Weights of a small transformer language model.
Size: 13 layers, width 896, vocabulary 9159, 121M parameters.
Architecture: LayerNorm before each block, rotary positions, attention and MLP in parallel.
Training: 901M tokens, 6875 steps.
MLP neurons of a small language model. Each row is named by its layer, matrix (up: input weights) and neuron, and shows model dimensions 426-489. Each number is 128 + 24 x the weight over its row's rms, rounded and kept within 0 to 255.
A block is one neuron, or neurons of one layer that tend to fire together. After each block is what it responds to, as a language model described it from the Wikipedia text at the highest values.

L5.up758 [112 132 140  96 118 141 113 145 115 106 153 102 131 119 110  58  80 142 152 134 125 141 128 109 124 105 119 112 141 144 114 146  94 137  96 152 149  77 146 138 116 157 105 126 128  98 119 157  95 129 139 132 118 148 112 201 115 114 135  93 161 128  93 128]
L5.up765 [110 106  85 171 157 136 114 142 134 144 146  88 134 132 148 182 126 117 141 148 156 111 101 149 110  83 122  61 154 120 154 116 120 108 143 136 108 134 146 151 164 171 123 122 130 143 121 140 130 157 138  83 110 121 145 189  87 155 128 113 134 152  92 152]
L5.up1498 [126 131  96 128 179  93 117 127 153 130  88 103 146 116 107 150 131 100 131 122 100 183 143 140 123 130  96 154 149 122 144 125 128 167 118 119  99 104 146 134 129 143 138  84 136 103 124  58 123 121 115 119 108 146  91 173  81 102 129 116  95 118 108 124]
L5.up2319 [135 129  96 180  91 130 150 155 108 117 104 139  89 179 135 111  86 167 127  96 101 113 139 104  93 101 153 147 132 107 152 139 103 101  95 145 107 123  98 129 124 115 109 133 154  92 162  91 140  99 131 124 140 123 108 138  91 120 104 106 159  79 113 132]
Final word pieces that complete verbs or participles, mostly -ing, -ed, -ified suffixes, as in lowering, postponed, dried, simplified; also whole verbs like gained, sent.

L3.up1765 [ 98 150 153 125 133  68 137 105 140  87 126 131 116  98 134  86 144 122 109 140 112 112 161  93 101 114 101 170 166 156 123 121 129 126 148 124 106 149 134 142 178  92 106 165 136 124  97 125 157 115  97 169 139  92 115 168 121 117 159 122 117 161  76 132]
Prepositions opening a sentence or paragraph, such as In, On, For, After, often starting a date or "For example" phrase; also For-/In- word starts (Former, Forum).

L9.up126 [109  64 154 123 153 132 113 122 119 113 130 124 130 115 112 133  99 128 136 131 140 166 112 143 174 137  98 115 144 158  90 119 127 100 155 175 113 138 154 153 167  92 129  80 112 125 128  88 144 112 136 153 117 157 118 156 146 153 152 118 131 176 151 138]
L9.up138 [146 107 102 164  95 154 131 167 186 144 132 147 122 128 128 112  95 136 119 119  94 138 121 147 144 134 143 115 128 152 110 136 126  73  86 141  82 143  91 144 124 132  94 128 134 110  88 134 135 119 145 151 143 128  98 158 162 195 163 127 167 151 153  97]
L9.up199 [120  85 124 128  94 146 111 140  90 108  86 141 116 117 133 117 140 156 110 124 132 114 117 109 146 151 150 149 120  90 138 130 116 126 120 166 121 149 111 114  90 125 120 147 133 128 145 133 166 142 138 111 108 114 104 188 126 155 142 160 154 135 130 109]
L9.up387 [144 122 149 124 152  72 131 139 174 145 170 105 122 133 135 105 149 135 121 140 101 150 123 123 130 123 134 147  95 123 115 101 120 123  79 119  81 126 142 135 110  77 148 143 110 101  95 161 120 126 125  85 108 162  98 121 117 115 102 147 131 112 129  81]
L9.up466 [136 120 130 160 113  91 128 132 101 117 162 126 105 144  86  85 110  80 114 112 130 148 107 122 179 137 155 101 156 163 135 170 134 137 114 106 125 119 101 129  82 123 151 104 141 127 101 122 129 132 113 139 144 111  89 143 110 106 153 122 111 182 126 107]
L9.up531 [146 144 145 108 109 157 167  61 115 137 117 123 192 133  90 137 117  92 130 152 120 120 119 111  92 128 106 113 165  77 107 154  77 136 117 129 102 137 104 143 141 100  99  84 141 118 113 123 153 139 161 158 103 157 137 141 101 141 153 133 141 124 122  95]
L9.up592 [102 130 128 112 124 116 134 148 164 158 146 147 128 133 137  98 167 137 173 132 148 171 151 140 160 153  97  91 131 106 157 114 124  69 145 122  91 114 115 155 108 127 130 139 154 146 159 160 100  94 109  97 143 139 134 143 145 117 141 164 116 141 148 151]
L9.up649 [105  72 133 121 172 150  85 119 100 132 153 150 131 121 166 115 145 152 132 120 146 132 119 112 132 130 187 104 137 133 100 108  89 121  88 139  86 140 122 138 121 129  99 142 166  96  68 124 152 129 103 128 127 150 109 146 127 147 165 113 151 151 189  97]
L9.up1525 [156 162 145 113 143 120 107 102 168 107 128 127 143  92 148 157 101 169 139 134  95 157 129 115 167 114 177 130  98 135 151  52  68 126  90 120 132 118  96 126 120 105 181 142 138 116 187 138 136  85 114 110 107 130 115 113 118 142 117 111 137 130 155 123]
L9.up1650 [102  88 115 157 157 139 106 172 112 128 149 151 117 151 103 128 131  95 134 156  79 176 141 135 143 134 128 136 150  93 145 105 122 126  92 166 118 132 109 139 105 121 136 176 185  90 117 117 127  89 121 116 100 181 145 166 145 148 113 109 146 150 118 150]
L9.up1686 [ 70 113 133 134 152 108 145 102 108 137 124 137 122 144 160 124 154 105 136 156 125 124  84 104 186 133 169 146 144 131 103 139  78 124 101 144 144 124 124 100 141 137 142 103 160  99 124 122 140 180 118 172 144 144 161 101 136 133 108  80 147 110 102 109]
L9.up2059 [113 122 148 152 136 140  73 152 162  86 171 159 119 135 127  89 141 148 169 106 117 130 123  92 138 126 116 116 156 124 127 104 164 139 127 113 122 162 106  78 109 191  93 166 145 164 111 112 125 129 130 145 105 142 106 166 157 135 121 142 134 127 202 183]
L9.up2152 [141 111 126 134 102 138 126 117 135 114 121 136 157 121 131 158 161 102 112 143 134 117 118 135 157 133 104 154 122 125  88  92 150 155 126 146 123 137 141 119  78 171 103 117 117 141 129  80 155 124 179 141 165 129  96 104 117 137 119 149 143 102 124 150]
L9.up2193 [120  99 159 135 164 173 108 110 145  96 166 115 121 149 109 104 148 139 136 172  98 143 122 157 198 150 190 101 128 153 126 155 123 128 131  91  88 123 147 147 128 139 133  88 110 116  95  95 138 138 113 139  82 158  83 150  96 134 139  98 174 138 142 151]
L9.up2434 [116 137 108 158 188 116 123 112 150 128 130 133 148 111 135 103 130 119  93 133 107 119 107 137 117 159 145 132 125 156  95 157 124 108 133 167 107 142 107 106 125  52 140 112 118 165 140 127 140 121 142 118 118 149  85 122 129 128  80 142 126 104 145  86]
L9.up2540 [162 125 146 146 146 121 140  99 114  72  92 197 135 102 180 122 143 108 107 159 124 159 156 145 138 143  91 129 133 112 126 146 103 145 107 107 139 136 126 136 150 129  95 131 121 157 141  86 114 173 157 148 174 160 127 137 180 137 121 152 135 155 173 111]
Verbs of acquiring, holding or losing something (gaining, took, lose, holds, give) and the next object word, e.g. gained the attention, lost toes; also words inside song titles.

L9.up105 [131 114  90 110 108 136 138 184 152 130 126 117 144  92 102 129 135 130 173  92 157 120 113 129 109 122 145 158  88 124 141 165 116 106 165 160 134 159 107 115 140 129 115  99 127 118 149 133 108 127 107 154 173 146 124 120 112 141 148 120 121 129 185 153]
L9.up112 [123 142 105 104 131 159 127 144 132 140 188 166 147 121 116  95  98 138 137 127 153 117  91 189 164 134 104 126 149 129 145 140 170 128 112 140 126 140 155  76 150 103 103 138  89 169 144 105 126 118 155 167 108 124 116  86 123 115 152 136 154 169 104 103]
L9.up222 [120 138 126 140 109 146 136 119 106 112 114  93 133  98  93 129 103 117  84 151 116 174  81  67 116 157 100 100 135 125 115 142 107 134 143 126  90 122 164  62 164 165 113 160 178 110 160 140 121 109 138 138 138 138 141 137 176 148 142 167  84 127 150 104]
L9.up235 [123 140  74 110 164 156  55 109 115 126 137  90 169 146 171  75 137 124 114 127 129 121 167 113 125 129 152 137 139 129 116  57 106 159 131 124 116 128 144 117 128 113  98 142 170 133 128 168  74 105 174 112 186 104 130 135  91 119 152 115 130 149  60  85]
L9.up497 [110 173 154 153 154 136 145 118 130 123 120 112 106 152 145 129  86 108 118 149 149 147 127 156 186 140 106 141 141 131  99  74 142 127 118 118 117  56  81 101 145 107 134 105 126  65 109 164 117  92 145 157 134 144 120 121  95 108 157  93 153 149 142 125]
L9.up517 [113 116 120 128 108 127 102 184 129 105 112 111 154  99 100 102  96 100  81  93 133 133 130 104 142 109 175 123 112 161 150 152 127 134 151 136 129 154 134 124 138 128 128 153 114 134 107 162 149 160 161 100 145 130 150 136 151 184 171 105 111 160 118 161]
L9.up730 [157 127 128 111 155 109 156 153 117 143 119 114 154 101 114 147 138 113 160 118 139 156 148 132 123 112  80 138  87 146 130 143 176 108 124 144 131 115 155 112 120 129 160 118 116 183 170 148 120 117 130 112 133 121 136 148 124 151 121  96 158 154 138 116]
L9.up810 [ 98 167 118 125 138 140 135 122 106 114 118 118 132 131 172 135 132  92  87 128 103 120 143 105 126 142 159 127 117 102 141 130 141 110 150 128  89 127 136 107 111 126 149 105 101 131 175 139 104 119 160 113 157 117 107 103 103 124 113 145 144 124 136 123]
L9.up833 [153 150 128 105 159 144 106 123 137 172 159 116 100  95 149 109 121 105 126 158 133  44  97 111 120 145 185 129 114  82 130 118  95 104 101 105  93 162 130 108 166  97 129 107 118 100 161 126  89  93 144 142 126 138 156  85 129 161 101 179 152  88 109 156]
L9.up1191 [112 149 109 141 118 131 111 195 113 126 130 156 104 102 146 118  77  99 114 135  81 129 158 127 145 120 123 103 115 121  85 116 159 131 145 113 137 118 111  95 145  86 139 151  91 113 121 122 119 140 138 232 124 111 141 135  97 152 113 118 144 130 143 180]
L9.up1438 [121 140  87 154 172 140 145  93 114 127 143 150 122  95 152 136 106  89 107 134 131 143 125 122 122 168 136 101  77 102 131 118 146 124 122 149 111 165 152 155 149 115 134 121 109 134 126 126 115 105 126 110 179 144 102 112 104 124 195 125  91 132 108 136]
L9.up1754 [124 133  89 125 107  84 166 130 130 129 123 148  98 119 103 132 113 151 126 133 131 132 163 156 101 129 156 138 131 148 141 179 157  65 117 144 113 126 127 138 113 119 116 125  97 152 119 138  84  99 150 172 142 140 108 134 120 109 129 103 120 157 153 113]
L9.up2263 [128  87 100 136 102 153 125 180 172 162 121  78  95 116  90  85 126 106 179 144 121 142 124 136 137 141 158 125 128 109 139 142  98 104  74 117 127 134 133 113 115 153 123 123 120 117 113  79 100 103 132 146 110 146 110 145 103 109  93 141 122 148 107  94]
L9.up2363 [136 115 165 122 179 125 102 139 173  96 147 144 130 120 181 103 156 143 124 101 113 106 151 108 144 127 117 136 146 129 110 114 113 145 134 127 132 129 106 154 112 111 101 119 130 110 132 127 138  93 161 118 163 125 133 104 104 132 129 161 136 100 119 129]
L9.up2405 [125 103 110  99  96 108 152 174 158 144 157 112 114 123  80 133  96 107 132 108 157 157 109 120  99 158 126 173 134  92 155 155 144 143  98 130 125 152 120 136 124 125 123 107  97 128 175 111 147 159 144 116 152 106 127  98 109 161 180 106 121 145 114  94]
L9.up2457 [132 125 100 148 126 127 155 157 131 134 151 117 153 148  90 125 149 119 126 119 115 112 127 131  76 128 158 142 100 142 111  86 138 120 146 122 118  98 129 113 110  98 104  79 163 119 153 110 146 144 155 150  91 128 130 166 126  95  97  82 138 131 128 137]
Prepositions that introduce a year or date, mostly to in from-X-to-Y spans, also in, on, until, during (from 1904 to, founded in, on September).

L3.up1030 [134 131 139 125 105 151 191 139 107 155 129 131 144 113  71 138 153 107 145 135 147 118 110 153 128 121 143  94 128 127 147 113 165 147  97 133  73 111 127 100  99 152 170 128 114 113  97 187 120 111 101 149 155 176 106 153 123 138 101 124 110 120  94 160]
Final piece of a main verb, often a split present-tense inflection right after its subject, as in ref-uses, def-ines, ass-umes, took, owns.

L5.up48 [125  99 160 137  78 126 152 106 115 135 131  67 142  95 157 127 107 154 108 110 111 126 141 105 137 125 137 135 150 113 160 170  97 125 109 175 132 130 123 124  88 120 103 161 134 104 116  97 137 106 127 104 146  90 113 153 155  95 154 145 160 162  84 165]
L5.up896 [140 136 131 162 140 142 106 157 171 134 124 128 135 122 114  91 123 171 154 111 110 125 173 139 124 128 125 167 103  92 110 139 149 114 136 143 122  87 110 165 139 106 138 142 105 167 105 148 132 126 151 142 111 110 105 110 112 120 112  92 157 106 134 122]
L5.up1453 [126 150 133 131 125 162 133 165 196 161 125 119 168 115 106 149 116  96 134 107 128 141 126  91 140 127 125 142 126 161 125 131 146 122 123 161  95 100 106 173 150 125 109 122 142  97 157 157 147  85 122  76 107 110 117 150  87 114 162 133 125 177 120 153]
L5.up1632 [ 99 129 167 141 134  84 127 162 164 120 119  97 128 132 115 134 115  97 134 106  94  87 123 138 163 155 121 156 125 120 149  95 124 104 137 103  90 108 122 166  88 155 112 127 170 143 142  96 136 154 149 111 109 118 137 149  94 142 167  89 185  97 161 127]
Commas and closing parentheses right after a completed noun phrase, often a place or proper name, such as "Boone County, Arkansas" or "(Köppen climate classification ET),".